Weights of a small transformer language model.
Architecture: LayerNorm before each block, learned positions, biases, tied embeddings.
Training: 655M tokens, 4997 steps.
MLP neurons of a small language model. Each row is named by its layer, matrix (up: input weights) and neuron, and shows model dimensions 0-191. Each number is 500 + 50 x the weight over its row's rms, rounded and kept within 0 to 999. Numbers have three digits each.
After each neuron's rows, "fires on" lists the tokens most often at its 100 highest values on Wikipedia text that the model never trained on.

L3.up493:481461542451485481573521574529441539473571542507522482390509476511508522479507428556587467461530400479499632484550473542521503561514520472519524508492502396417546422557528544521458458472581432528496448487462536477486566495323478481495551566534521437580501466581565481520487483461455459601419458471477501447596569405518433527433492446565480512402458405558523489478504521454482442450503460521431458581511466522509531510458560463437442504415589486577580484493571553595546586553479522596424441526561564435519503545437520504477489472458455496513503545475522468544494539454531453552
fires on: "the", "'", " the", "Le", "="

L13.up633:450506521524416490472576519513558531533623514530566423558522526481478586533523525416529484443484574516569498616522508526494462413493523548505555493476484450472615487480497490474443465540465452487473563475503440477526431530483563486492432551523510531428442599466513560482568417448478579480513482495519406474547497472383543565537459558451458506449496533532475466472393466529442526508628579446468499449544503587494542351519554516528459573414413496575463411452440606601462446453469526500465374527476514490456464470478453507521573450548551530498545477477554459479501496527550531489
fires on: " (", " $", ",", "{", ".", "$"

L3.up314:482415437564539472465422529516497485541487586527533545506428398514452474540472513559600471632457368496508525556486478551454565547471438602552424555543521528522494548480514500485486455541546577422502481470539445558446484440471527528527394490503509539528500489508628502587546430414441493465536515505524458500533565649501521385467510464424514474519534515398407501468457526521436544483473490551494408441507477542539519441452556571504513509540524418496567495539422490430568527565472577450488522558488384549477528504525453489480511491498531409452560492485608476498468502558535510453
fires on: ":", ";", "V", " 7", " 8", " 6"

L10.up72:493516468529459504472392543580424541473462515496417543530482524552551530517525613613500486590491539530496429569477559436513425455500457537532534403462460541427512519491593482541486486495450474541463484412460492536538464483470456571427588520534413525506529448518530510520496497493450625452412570477494407569457488485457579530545533448491505462453471548449503576476481499510451405423480506503543534488497531408617368584372504456485536463496519474536397575473493461465485508442561553540483510504568444526536630417487489498523483501570543513585586538524473504454461499554533473465
fires on: " |", "-", "|", "s"

L3.up385:495479438566402452501494446462583464514478515521470485415584552425491473446594455558646527485520577523461506492439486463473498615510468620488530506589447547427479507414454549536438498547460531471528623531492537611462514536532478530533449450427541511445539434566428451597515522575521521542540492556407532458536609506579551440485486450455483546578479470543473566558414479471515483425497541534592428460489436421557468562547498483472431487513513516397476540471545472434595475459535453489473454503554487490507469491423547435499504474532393489489534478516518513477541573512525477493
fires on: "="

L3.up245:494450541447447500463446466467551520512564399493575470499492445533512563497611463509539514556540462438533557432404385586530447495620473412519512491502528491594576518441511449469531409536512510549562465455555535492478548469427461518450532506495467519457567490617507531500462561445465484521421512473440478507585487381552576600575488428461521520386505578527480510431458518491388522479443617609506499513522528566553517410461490453476441436493482538485480539452412529477456540566484454488542487495543474500600483522440487421465506569527584488451483459552529507522485517427548494505
fires on: " pos", " if", " use", " '", " lack", " too"

L9.up759:413497550473524547487461482523435558532476505594566527486516504575589424530536585398460557597459476460444549407454472550564532470422469399510556553467459462466474470500510520488511544500606431530516515539487511534440516459500449405478515437542562504532529408551424517487596464471485331565521612503534443493488484441470524528518488548440484459475591506486461520375542511460431497533485466507481385515455556446451447499546538545557507565577461473483510509488588558505523496489591523503459403444470488514494618463487556490560570502456547441473617506483547481467538488550526479511
fires on: " to", " and", " in", " on", " a"

L10.up126:455486467525491539443575457484514524534471505523433492424508419419505558515522498412503469418495540448485465530477427469494535570527518539413412432482569490500447499541585553503505470586448500500522504478457494547577551584554485431373484428529513511519510500465493533468538564504512530555522501513490521422435476547486490441441483640461474468580468499462494596478486437511526429496613469519462406491469574546560544477549514426468498565550479514475496390519533510441558415509533601486514475491502567549548516364562568476590532538570521513508563500443577478552418469468576587365
fires on: " to", " can", "-", "/", " Bro"

L8.up664:428493507486540472437509495449511489471444548475470450438484479530447448383452510480503516594478562484393452445502461521533365422434578508447518477509511561639575502495487497569490513465554450520596467489452575500469500525484580414623592517511508609514486429515467530447546593499583444460551498560553491507586474510514566530482502446555441471523450462493488467504440494550443549443569517481492547490557522461468507548614545473507562451467613481414440499544459575517407545489467451558500440543474405515509527484529496520438542407507496474519476511595507582510521454462479427585
fires on: " who", ",", " rem", "ti", " to", " in"

L4.up252:490477512525558575518409545512584538515456571484514470557537382542427499451484579503446534507483371467472480524490548420511460544389469518597437481434494554564474586520535486443526500477536461456519472578481467446524496513441515434539555445615453627502514401451392514503511446524424439368488450534631468514437491536496494563488528492452496512492511505555434467478574455610542584455577600485454492472508508522491462484517482578518563461537491477491465538472469510496479582525494460510506445586533402474538529447458579519499559503555485402436493473480558539519551553480521441453
fires on: " by", " in", " from"

L13.up532:555507423411403424501404502553427480491540521453394470507489497454563503452508525511517452476345496566537576511542455538540477471482492473496526519505471380551533521562579538566461493468498430454534516521464481469595448523532476433401458455475516474539490541511458505550470530598553565548523483424464530442479548596583540447494527510524470517414516530462493554456575434525573489555447476504481431552448481537540567579505522457547428516594485484486585398483481571502520513449517612443396510438517599510525456532480491557481407564462563463505452565564475511516540506446461546596
fires on: "|", "–", "-", " Cor", "\n"

L7.up676:508539482553482518445497551427499467523434421555420527498432573561520523504484478602425450498537476605517462529420493462472563524450556483529437457506530458451480564485397491502566458505523554493433607497559545592500361481456446521509465534502440577438525567498525413613452507432474452456408403495571598578459439509580423532509557470530535502440473530570609566521529510453496486527490567447470532469490503527514499444513483531514515383513478586464509575482529506457547500582569554517617535498453483489498506447438477440587514505515493429511422502455499515526421454528512563553
fires on: " of", " the"

L4.up143:527578456487453522517513479484448631453434545535441463488498537454526535517504560528536549388439452465464493521426502503474509539487572478467435522438447418456511439487435506448506567482525501536472549475461393499435523476498516570517501560564497458576463413576364473556511544519528488507505495554530524497501546564507519596416508497614494436462445598580492544425580515553590537463575416500493446441488394538541513449419415491481501530470517528484472574477417539472492563502622535566402520413508480492411488508446477579483535457545525480439492495539472614518567539437508543493
fires on: " of", " 0", " de", " and", "–"

L7.up642:500653410445501483454501465536491473453569481532499485500424486561585545574433437515511506444608407431491484484507495444514487535548490555406567429542534487440518402566538479439462428484472464571476494513495549564417519377604605512473570504517485527497506585466513453466560472467479517586486487466480414589502491476486488567521435546492495422504453582524471482457525388543576482498476389510430509476510543444576463511551521561490545590511483488448547508618567484437587510521465431525522509494423577514446483457476536495610500443463472562466510532560518497494480499443431496508
fires on: ".", "san", "'"

L5.up393:477507491479411513450539417569461425415554496582517529488433429621586516597465540420497490446572479564518496499456438399514424459557499474470536483482461485513433587564591551519485475544531466550551528512438502538497387517520561487525506459451486521526541611465442605546477505510487530559469490479563541441427468435475441436483465501526493477416525510450415552603517523504438559493424546521513473508441450447612499551432568558560491445568530461443549437472533576486525505546476555441507459500504534532420429486481416465561568514537489505527588474541492550452505436564457531603
fires on: "."

L5.up62:558535466521559447468419464602503481473449500525517577522368529539477526418464548451492540554512477475543499597413471524541398406548541529493572416644568465506597572487508488533493560512594532496543498541562475501470553491477598500498526442499469530508398509421535449472571595533463477443490460549537475484487466497473606487465487517507444571479495492535472489497526568455545454501505468505592555601534466541485407526441494562527471450525468377473493497473363468481482544449469536521482498472460367457447453582563480536475511543553488469421465497538541428523450517506530503407
fires on: "ed", " too", " such", " its", " more", "\n"

L10.up595:518506476563488464484493466480438517466473430491524463523606536498469535500566453506496545527511487529528495530589558516571547479446519501476478419436445490479457422546457496515458407621475487406490538451495510580442506416566515474536487478400479509507433482557514449565497497449509408457412460486592459522512477500440520600590513433565479546453408540580495400568455553458499541408520551469508531430605465482500570503416501462454463476445516574493495505594487533585533543620469474587574630565408490497489484451530434550543490420447557546551454447537463486515501463525514586482
fires on: " (", "0", " |", "'", "7"

L13.up489:429522464447435509513466468439562455513515545479453458502574511439477601564511567495486564574549587559512538530472435515509595530554467494516536499475457589406507568585436452510551451453439500545413549620469488618520559581566532486500431472466470439473446437489507490530586459527454549486492514418408469470478572537474564516450592514505497546485501472516489486471550447463573584503527551499513471505493512368462452499490548485410454433517539526548461513529481400403491498546447585427474512523552535459390517517589474465508477529581515442526384471453524432528543530481546516398
fires on: " \"", "″", "-", " C", " 0"

L4.up544:466504532438562545478558471523492508447479468523473413508477503559504486453413517501514584489516474506532459560510510417523530505484540514510517443540517486404520413486585486567448448490515562569427555536483568483441580575426498524680604573463465508469474532464542525390515470492473496516543498467472504596420492451461345514428510482602461518436479448471550504523403561491381614441447500453464541486479524486555481624533520489533524442567525495515487493426551467540481586480501421486552508441491544565616510506483489503536523471481526501508441541412581446471536533436449560505
fires on: ".", " p", ":"

L5.up503:549458475484426459516430471504558430520491465585574473481510521551644520544548478451503553525485472486451539444533589448502541557443581543498520545561480438435535511633406502462507504457573473557460616553440536431485538554428483427514558481511602544434552507605466523504522523457433514404351480564458487559469445451470479405509555442552513490578496466507477576451429554477523481413503578546490409562450442423468501557499544526436521461510528603500457505463544548417475505408530442490476395490534503521512498515491519509560485526518439431516524525529535519529487454566492488511
fires on: " in", " for", " to"

L5.up90:433570536542404439534495385521417530470505599511507514481577493558525588521447572487517558512536443570496404492529443530509470544489601557492526502412515472528551500497437490349514463462588585522543549475476514553494481448461534432528586518396475547487554507517452492466434456523474487544443486534441426519540514561452525559461552547505413542528510660503424538486565521541508483471520464450472357629457459430488562551479471506566427489532482505538594456505502460510509425510465464515436467464512409498415473503574523490495561517546527574472461510493516503473568476495534417468
fires on: " of", "'", " who"

L2.up547:537430498527486508499465494509482492463493545476491491468530549408558505447517468571606537495544560505426480400475419472527445480524500541468460494538555520500612488451501420453460549554484418463553565592502488561472521412467474593523543441417621534492547416568475471525461575557511506497490534518528477453556573550487535475503465490537555522407481490583438435466461541469580378484515548500423394533577458511522457469597507439459464411415513494478515491465551565562519474471440471558545444473541446456507579499376560509499493396553457504480466447552532562624520569499563467522
fires on: "=", "\n\n", " known", "known", " commonly"

L4.up24:506554455512511525503463469553524601479418477451506556579490440487524545454518481478502503413456444537417467538505491449434539448578522446529506455521484535534564544564551542490469466560523549525477503421485521505629502509518579475572462476484482532558486562413488568569501541376381485610470494402445476433482529504426530525520569470514573527410538536401552411474401433438536470448491518561472517560562464425615507540508574541535535555470570438562548508427499451447573516613499484511595498519466506439516494450500540472514385438518491469458548557473488453494537445422513509518
fires on: ".", "'", " from", "’"

L4.up195:492462489529504476550450537454426467509509439539526416467429409593541497627553474548556491491528552432520572464473523545540443571545498423489567439371461510482413428532506525534595573559534386547512607524562542469553522483454533494485443537496478456537525487499563485470423493513428429599522549521553530429536533424573520550549523454454501539449496492490517496346498505549444523468448473584558492477521563428458544566428466491423530510557506444538511494489466454527486524479480540489462455458526512418414525519564555545476534473451543489491471417533479513442334499585534537491
fires on: " (", " with", ",", " for"

L13.up345:523528559567532497526489529519505512517455512466522495540461459596474552568509556536527488430519601519505458496515415590494619552528568519426616530425460454559525471397538574441569527545425478533429447471508477518471522489582470471445462484518515591502521455422486526454584454462574539459566485499537453449490581393422487547530431443595459493525471575406507520491422515473454478332590489472514454515454551561407499508509611489473582450521577486492467529486527451522522432462521507516457535503470529465441464508409407414522501567487453486445490544483482447539469567515552537539
fires on: "\n"

L3.up743:487477571454471532509474464515581549460475463468475448497532534432502579428579558499518478509515496495456603535527454464454417547539509547498448512479485503407534472537464588475539556482515490443525512472482497498503444508438546475583507480565526495530530482642513344567526506526479450512478481516452487530495583474548427486533610413590450506573400508450472571450488538456528434466614415579524519548610462489516476534518421553433492406488525508496473419491467464610455514489512604584516495472539447473533492453433517403592479514445470375495579514522440527426510516470571460508
fires on: " the", "the"

L13.up669:552519426434565473511405478498420534511510469603506505425468510571486492406512523514472461554453567482461535461463542451529516549465477490512441497479555549431532535500479506559581531410453461448489470433480439463557469527509524364438420487488490489564579533618445550549504572496426560546452559504430474465501575483526518444484467546585572539538497503552500506411510428525479449524484428560556457457452587427529532596471443521493482404529444478509442440533573521523480482514532483586390490479465552523437494509501515493505542513568626501569446465464572535607603469417539581512
fires on: " |", "|", "\n", ";", " Set"

L9.up568:471591440623504570418501430439509478493553528479525597478544444576497520504436488374555441485392567434573464477478500530470506462536579500505444508463570506517534406581546626555478496514516503487513507383471476503474525489542549466468482488480491511432503472525563543456502547512482469514475389505522520444462474505539407497496463391523446518597442504479530552552570560443576448487523501564494537489567443485594443504540585504491443446457557539470487437518547435449403532462446479484513507493557474595549454488368481539519465492605539501504530546480511461541400502590582519543
fires on: " /", "/", "-", " to"

L3.up624:506535501448498565538532488578513609458457548417421562531511503520554479416543444471515551440564456494494553486519491619495544486600544493441510484503521438467463484382473443473416483516509471561512483541467444542530526502500561501483553469518447567545480505454542573439510419437654511651409603474427513497559521484498469383561508437549429497419407533536444519419462434480575492449518465505457453524570466458573484560541537523496535538465471525557460498461350497576512488541494558443483502520409477497486465470514469460466552471503477567565550493538425489525514559583485510485
fires on: "'", " average", "’", " Double", " High"

L13.up701:502529490558452458558461451598521492510565550417516561518487534519530500479508484511594565514428570445458514587582584568472423484522461506445539532457544446488488405557467534472498541569501469454470496465466488511576475464450413515361582482482463612505432494516450521502482468504524536536559391556575490561534448432558502513611487489528567518501519496381529578591470532448456445584517452480550433475501468591411538552535568450488378456527509425421567483557472485425471403485543475450478456450407515534486526534445432557460524525474483474474541577541576503514527484492556491505
fires on: "|", "\n", "–", "19", " Set"

L10.up46:446486447588464461528496479476461500481567565509488470490553496566479469526493430572547510538517455537525600468546468482492498484486535574504551392423503445456499470401472484530528413548458524492479487524485538512580455493546500553397455542467453420422463470512413559423538519503550499636477533453574464513491498464435476582471500490603447542532492495557589492475562510463507553499408481491478423442407591431474559601474423552464490534587520569529477446476474534488582541389471485425536482506528587436397443503529490595497571500576438496620557444492430533496525510517556448508
fires on: " (", "′", ".", ",", " GF"

L4.up585:448483516459452477534478512419475512439571459489491502516571497550508559465512550507445538558517480578455508590526483540538467422491517578540412510435487452532476564565417465538459504395605553492429584474492497562444425492441500528462603427556478471492544511580629462390459493541528533461435612514511423541459453489432490502536467511555524514512439517470525580382497490487543518506471484535433383485546575489556423531417556455599453519533464587520493452494519501448503472489499502481552510518614454376518464617472528442441516534532516486432455477537575535525430505532541445508
fires on: " that", " of", " who", " the"

L4.up370:467485492533506571480505486451489407522349478476480435534492540590554531515413505439520470522478437406480607556500445516481476571530483500572482445504475390459552458471469501529520504517471573503430582547550463460511598525482620494506519436584477421547454483385526526390508535445538450567411588420477470554476567477484446505497497531551402510471499405524439438615501490586448554490575586505512539481570523586506452601525533546503485453501511530523503540467509504597512515508464382450542439508467568530490474486457516514575478534446473490537534484445416460536464478559502529469
fires on: ":", " +"

L4.up290:562518525433542548495482431522533359469446473514547516402467503459591490579424470465510510497503498433531450476431501444539462503529477494533534469495438488472544555490532546524460455498548598493569562463490435435504569466395525448551455568599520516605585541539532543421509540471534515377490509507444450565554504506494489535557465499560499557570421506541493457506538412500423436502575460532507488478520660502626522503544552523491480461444558490455550506525493492542474474388489404437421440491488484565578434530439515601511563523485467498467503476459396547466559517477427561494
fires on: ":", " =", " positions", " Pld", " GF"

L8.up226:505435560504511528497425470410541502607519541429556547477437543462488484504492471483543530525600542522500502542466498546492501590347548472472483545434436541533555468465580518562513395498489401505430499494505476409549420524577563531521506400466493575553383522502483431530596544475476468471442527521482453506564545419468408499535395525536536428586505561556551563478463503488446560510441494481542538496526483433499473511531601597500471515583526537466460486417394580538519477495577461560474424561470505546490500516461505458476550525495515511521456536551577511518388490413468442438
fires on: " \"", " as", "to"

L2.up523:558463481609461520467503511547558543476418420531472448463524417531467476474561584479529535496561494483476540524452496591476508556518493509555440491513419515487456542636595523459542491627532399539529530442477484521456429481608553427508592424460526445436429504503554479493462532581426515495518494542526485519529532485432521504498493402426442562510509486429497608452513343506514552492524436605466452572478502496470463454436486582489531497477520503462533582484462496560510467521484493438584486506535549437431477518475483476518464480576504379594450507554482460517541441522511399595
fires on: " one", " two", " three", " four", " six"

L13.up122:543546491554558426551442567524559455430573491542504541638497524494576473455414539382475388544511478594582511571517530512550546427503548523441488441489491494512490512448523498441485540534486542556514500443573453592576519522516487487488493507536549570536507525478497505584485455471435490435520439317463489443411470462399506532497527549507535442469514571509521545515557509538444444473516536523517516426556537553529434515503478563522427517455478397549497491506454483490561480488464410468536522503551646483454497532419447505458509518503535388411581454546551412459542562500510475573
fires on: ","

L4.up11:401548457500512529454531504499552494515490445535388503456564510501513450453493537427452519515534428547514423545618418540514582541430473487503519530429567514480546609406486550419565465469488408428488563564518561502476484533543499529398512465553477528589545500458550461496508543451530569479550535495480573546512475436488457436468546509566443560428357534470543522460526513544563511480483578462537442485457501494514404540486516436490625501464505542494415483443519519539506505519454516388528482494505447545504474566453488592510490529505384566473553531586387481592461506403515465574
fires on: ")", "ing", " producer", " radio", " musician"

L3.up417:568446545573550514431468538504559602505426514447511584473463497566503542543360543457518524543540543495475549492487465457409471554471449618597483443461490466581505529506432542512493535568536437437507520515600447446611452488482572577555579484454600484540477527544491560534451533482610557477573532464463474498503534533512493431423481511432517527485467434534446457442473480505461548488464525532532505490501401487567498452543488510354505431493457430443476561503516472495480448526449370452534474567485405481494467455508434463492551490539501402434518487524547478496556497627571479518
fires on: "\n", ";", ",", " –", " |", ":"

L2.up479:488496528471477573531484499425513502565553485438495484449545473441516518506534394528490424471573582401400549444510513514526533553492530572516485571475429502525408468445391526537439470552419515515418507483519459548552392465495502505514538539477555452494571389532427363509462493507501524466506582566495538415520558462495485485515557457539500539469510474546531511668467553542556524506465528587558402384549476514462542529518591442474525461457522525467574488520531536482565543497490431492505393525465533428482536475418561540551471471592534482469574424516516422546553426482500449553
fires on: "="

L13.up129:505498518529457539533514441488566510513514507462479506560519504476551408540417563518436549423553421486395488528443405408526531467484605546495471426579559479488554449630587515413454499493545530556552494507409536487526477458563525486512556467543418602612478512460529575518543544550487493526460505447473563551520564513561506485463480574476515522489558601473435612404511450403525448522460532568545444503514507487511478423410471495592533537439482512461485492549491459462538527459539513417576458501466502520462441508400357401476462532552555497495556559487573512473502463505453483539
fires on: ".", "ton", "on"

L9.up292:597434524538467428525514516495442522493489575522486506482518543493448510507478628465509497498496523480510450508506498506527535478553470582502484545524548471510635497544494571588506491529502460523505496538554531556557545621582481442476428612501501496534403507524541538482552470484504527510511499519559429525362489447433446499483511457488452433523534534427362463534526561486483404532463490454582472530535455490536452501578452539536459507427536454398574484431404508510487552446433460478563569491571535556466379508442579387495505531477624489432485561562509448458489525413536468399
fires on: ",", " |"

L4.up708:573527428497558549388521397514481451523483578505519490529587422505467530476448527450483517400571520522552460462508471494501465509545489494507422467498437501530530548449597454420479540495541546586451481424535519515611547536550445482527542463509486516558464463461332523519570531547571407482495415502574485512513466492504532620434491501488517495391540501517470447542520605496579533442578529459456469458543521607507578506506472445551471577553415478526510561465495624464484503531499417485500507437443444505465537460457496540463505447607501418563513489460469385443536457456507524549
fires on: " from", " most", " ju", "imi", " by"

L13.up362:490542529557542467491484488587592464537465467532542483537462498620430465471478594432414506503501447543520485442437520535469466473471577512488472418386526488570526457537546503423502555560471513546484431603487461460486580502528503487468477426574546546472493571475484500625589534514498528420451433524519548455488537406537466464476480439501529528454480534528552475490521540534456519465500374497587470556540455495485467557479555487509433475464512431491508508499477518429465281507485468532496551547430514445508484600458428481586516518534478513493489471647552434476440587491541587493
fires on: " (", "\n"

L5.up585:416502564470505574449406462490558507484572485423471538466553455496466462531553441478484516489424461469422454480473595451590443533518471515458489506407461504505544546565460386505506438448549447424511587601463486517531517551451647368474493503513477597529411423505550520465551581475447411500407490584559514526522566494498529483538523423556502494463490510504465481495466461527463541538488494444508549462493542458481443544498601537585462497347538471605432470450525524554488525496494453562458504569517562534495513475529529449466589471491478479447498503585568527559582497536568434482
fires on: " under", " in", " through", " on", " into"

L4.up397:622517493441479395506485468536451462514542449486472480480555514563477566472612545504471524495502463466496478590516479489543529533419521553580582490394448484481526498462534477524489465434497488475466530416563484476447489548404408500492506447508500519550436485568504466498502600476561475474480573449515447552391489495440549588393544453523579443515472499544568563465500494597570538447533486532500488431620517429539477470489547448617560498500573517559472609441430438489525486423486487621532496521488533440538482437491541508519562558469539443539471459475548519489462527580531361415
fires on: " the", "mo", " of", " which"

L13.up245:468515523469531561438501424542515504491487555538497481507523595484513530578400590499505502472434477523462524456586435543494438461481517547485558530440508575536598521467492498478567584490455446403487630482496508513462567527476521498446485463549548586417400504467505513497645489489521612463481497567443409397444502518473566588449504520524470548481453429474477543492472443500516476478571518571471465564416563471415510506453508512460506525459515526565576452462510454484584403473480541525451385539495567456510542496398489447559511529502410481572518492449466443537447550509630543425
fires on: " \"", " (", "\n", "-"

L8.up495:530512483453483458423510560527478534455503484497484485423494418503539451562560482392427462439539485548496405528446569547517535537445590398517528597494507468528461488599510519444461476535458411567493516507552520526517432502472622483440512446498525428453476518569569457571439461472465418460464345527570469578521485474565547472446574464531390560516495599490563538426564528487489506481418459519561450543462518500495499480595473552579551452526515482471473490459516545571550573536506482493545522566482518514554561524518568502485473518477442505406464563392417444594530430437543461528
fires on: " the", " his", " of", " moved", " decided"

L9.up6:500482527507490443479500486487509552486492525508385497500454499512561466512497500536511510481475467559484497519495527559538498509525492490526497443451575481466535511484503420521482433539553466487432606383486557549543526483550593463451461437475500539440340531407481423496583583494486510482569578512521434392473615495458554530545518479528533531464550455503468501521518473512462438502463538462527441470558514472489422500493532490584537505529518438542634424477373438567592500458610574596472490535462535483577430448385449545499461503538516525421485518586610530548398450593487443478
fires on: " (", " \"", ",", "—", " ."

L13.up81:572480518445547503525582566545525520443507575546507533552556498510557549541556554543492540537423451550510392528498516551520524382475466557369513439535464487424453575462521497564539473452540453508518464390477481520536476426457385502484442480610475473536450527489535454486548394427434477580481466475615469563498508437489589557444537505490465467510531479508472529534530384529405509480544497470569567410498529533494523593537545593470444524486541458482529552515434467480565453468456497500483445540477528476528555453340466470512544453567468460567488586461536482568427510542548452472
fires on: ".", ",", ":"

L5.up638:430467526589508460439391480467428510493487617504435451540494469509530521557514488520562549497427623527482427512469445455513515457557471496423512502538419434547433530467395395418490486566456434568496504470434563516559598551471516545519534522500538474540474471531529419451516544372472474459501517491547476519549442455537513535519504520490593542515509494452469566497560566410416476477508473515598494574473575538506517442459542381561512490469482515492487466585505589604575614567454488515564439531483462522531544394456429492538494534491534577476451469544432481523451409527543519524
fires on: "b", "m", " d", " sp", " El", " S"

L4.up68:567506477431518558530458573487489500445420516489461499464492474604438433452527459407561514371507488512478439535455575593542504503634498514482592472526529495502438497540540497611427483554459495436463495478463587508480593557507525497485613469490495496455506506541518549485464527418577415530477582401494528549516510542614499561453515529547465453510450546516476428495523516485494577423502517599431563482414479474644468566404498522514511455472514538450522548475532496522537440580455425482447468428436421483517476508461479439536479594443513491460547512516504466529516375521554455550
fires on: "'", " their", "’", " his"

L13.up763:492453519561564442476402468542449511513507520453494412463565494534448558583490527474512450527497541450464565509498517491540522516576525485467555480469401514491506493514446418536496453558519562553461533477458486496532554376523445524502632516548546566474595555576455546513542468449562563469386434412494520460503459529463459576561555437489486431500503586512466499532535572445461543497332543477447520491505423460512445465533508469452419464419446607538476478533518461446563529556400506535583489500524510489494576452501444491532513447545488554590592353526451562492451515543468502457
fires on: " |", " was", " (", "|", " be"

L3.up639:531453430478491577464470508478558492526492641443573584526427467560488485486403460516534453543521489506498520507470432508529547537425323612568392417464562444547483447508526533502449549519502536419505449460502499564508489470504553533539470411511528559447462521596542528491449486467587584445557498484438494467463504516662470440423452416419562583510560497500507598459538474463431556470442564524533459492556430478508519485504509473543534515517532554499526463512561478551536602546509446418484444566494451514507477466521526485511559472476432423486560539484511447422527514588519449520
fires on: ":", ";"

L5.up2:486537542506547450526497490565499455440503464529535599458519472491398526507448486550599436480527634504454627521425494486493419537491518549457433452444549516444477486595443530582546433508523498508546507460588441512486569461470503477488531500480538550542443430488503501484527555477569441582498526540570556472521499439372465487530549411505535450531504496561515554404424440447529445440473534572517438416409605494529446478527521542522538557614428457566518374491543520482448535486476504499480398417458477433535515461416610528485472419517477517536513528565528582504456476518515481519
fires on: " (", " to", ",", " and"

L7.up445:537468510527655576478513577433399520559394480599536506491477557593561527484484548413505551426515565436431568489542478525569506482483460415520530583476492518447483470485546485560556474451491465521428482445517438455518448509576607487425501486458538438548489363564416540540481528549503448528519546543444478538625429433480555449433509481591561457530508411468482510528542523532514520483476565602481486408528449360507467506540546581499473436573492534442565463460444494480520532552540493419524507461504512459486477473470534494544427532514504501476582487429538465486487485421503487528
fires on: " and", " as", ")", "C"

L2.up716:473449474490409467518509465494537458470540544485481538445484582501458430435576501581588564474452535569474506467489428490466551541527507621539495567503366552511396498438464450533560545493520470497442568442493531529467533447508486566522482537453443434546601415547470440495502455533539542478516555574509480496511580606526551441427549443453549505491449429531511478551529502480540418486555527500489449430535516549478454572561583498411514449484442500484441465432558557558510401451562466544613417496551480533474633553399486487474504492437552497512464564458618498451521459484430522504
fires on: "=", "\n\n", " ="

L5.up515:507476496497546586424372443584403448501485580461536445477426469641504434438467490485381486504547510503459478468597533568511529528540519510524448437475514483511496528507616507458516526434522481461522450402520491518432574483442529493535548482530502527527444484450525543485549546538461422429402507473479533450504507449506441611553456539400441534469496520448499601463560491581538543504545528552513439402493523403571428598554502540543531389518504430467472537606473565497555555484548520370492524502509473491472494472500521437514529504417490487553523517443530585565556501544474509470
fires on: " by", ":", "′", "}"

L10.up247:474534471477487444557524486405524494545529615433434477463527547555571509425456457500462518529554516558582556512390564470437446553533579495558430563480490470587538489425529548543519593408438595483485564525501475485491457447500459510530525425564607574615400448446401496513507541577444597399507451548521371521437514519532563535572572545492431500528530612508506450477450478418512459548571480457477469508444444556490524458414439485554542454518539449484483509539492519462533477477569569565428523448522434478487562440484504446490463507519464500526482486555496519503484482503510575453
fires on: "-", " the", " of", " in", " and", " to"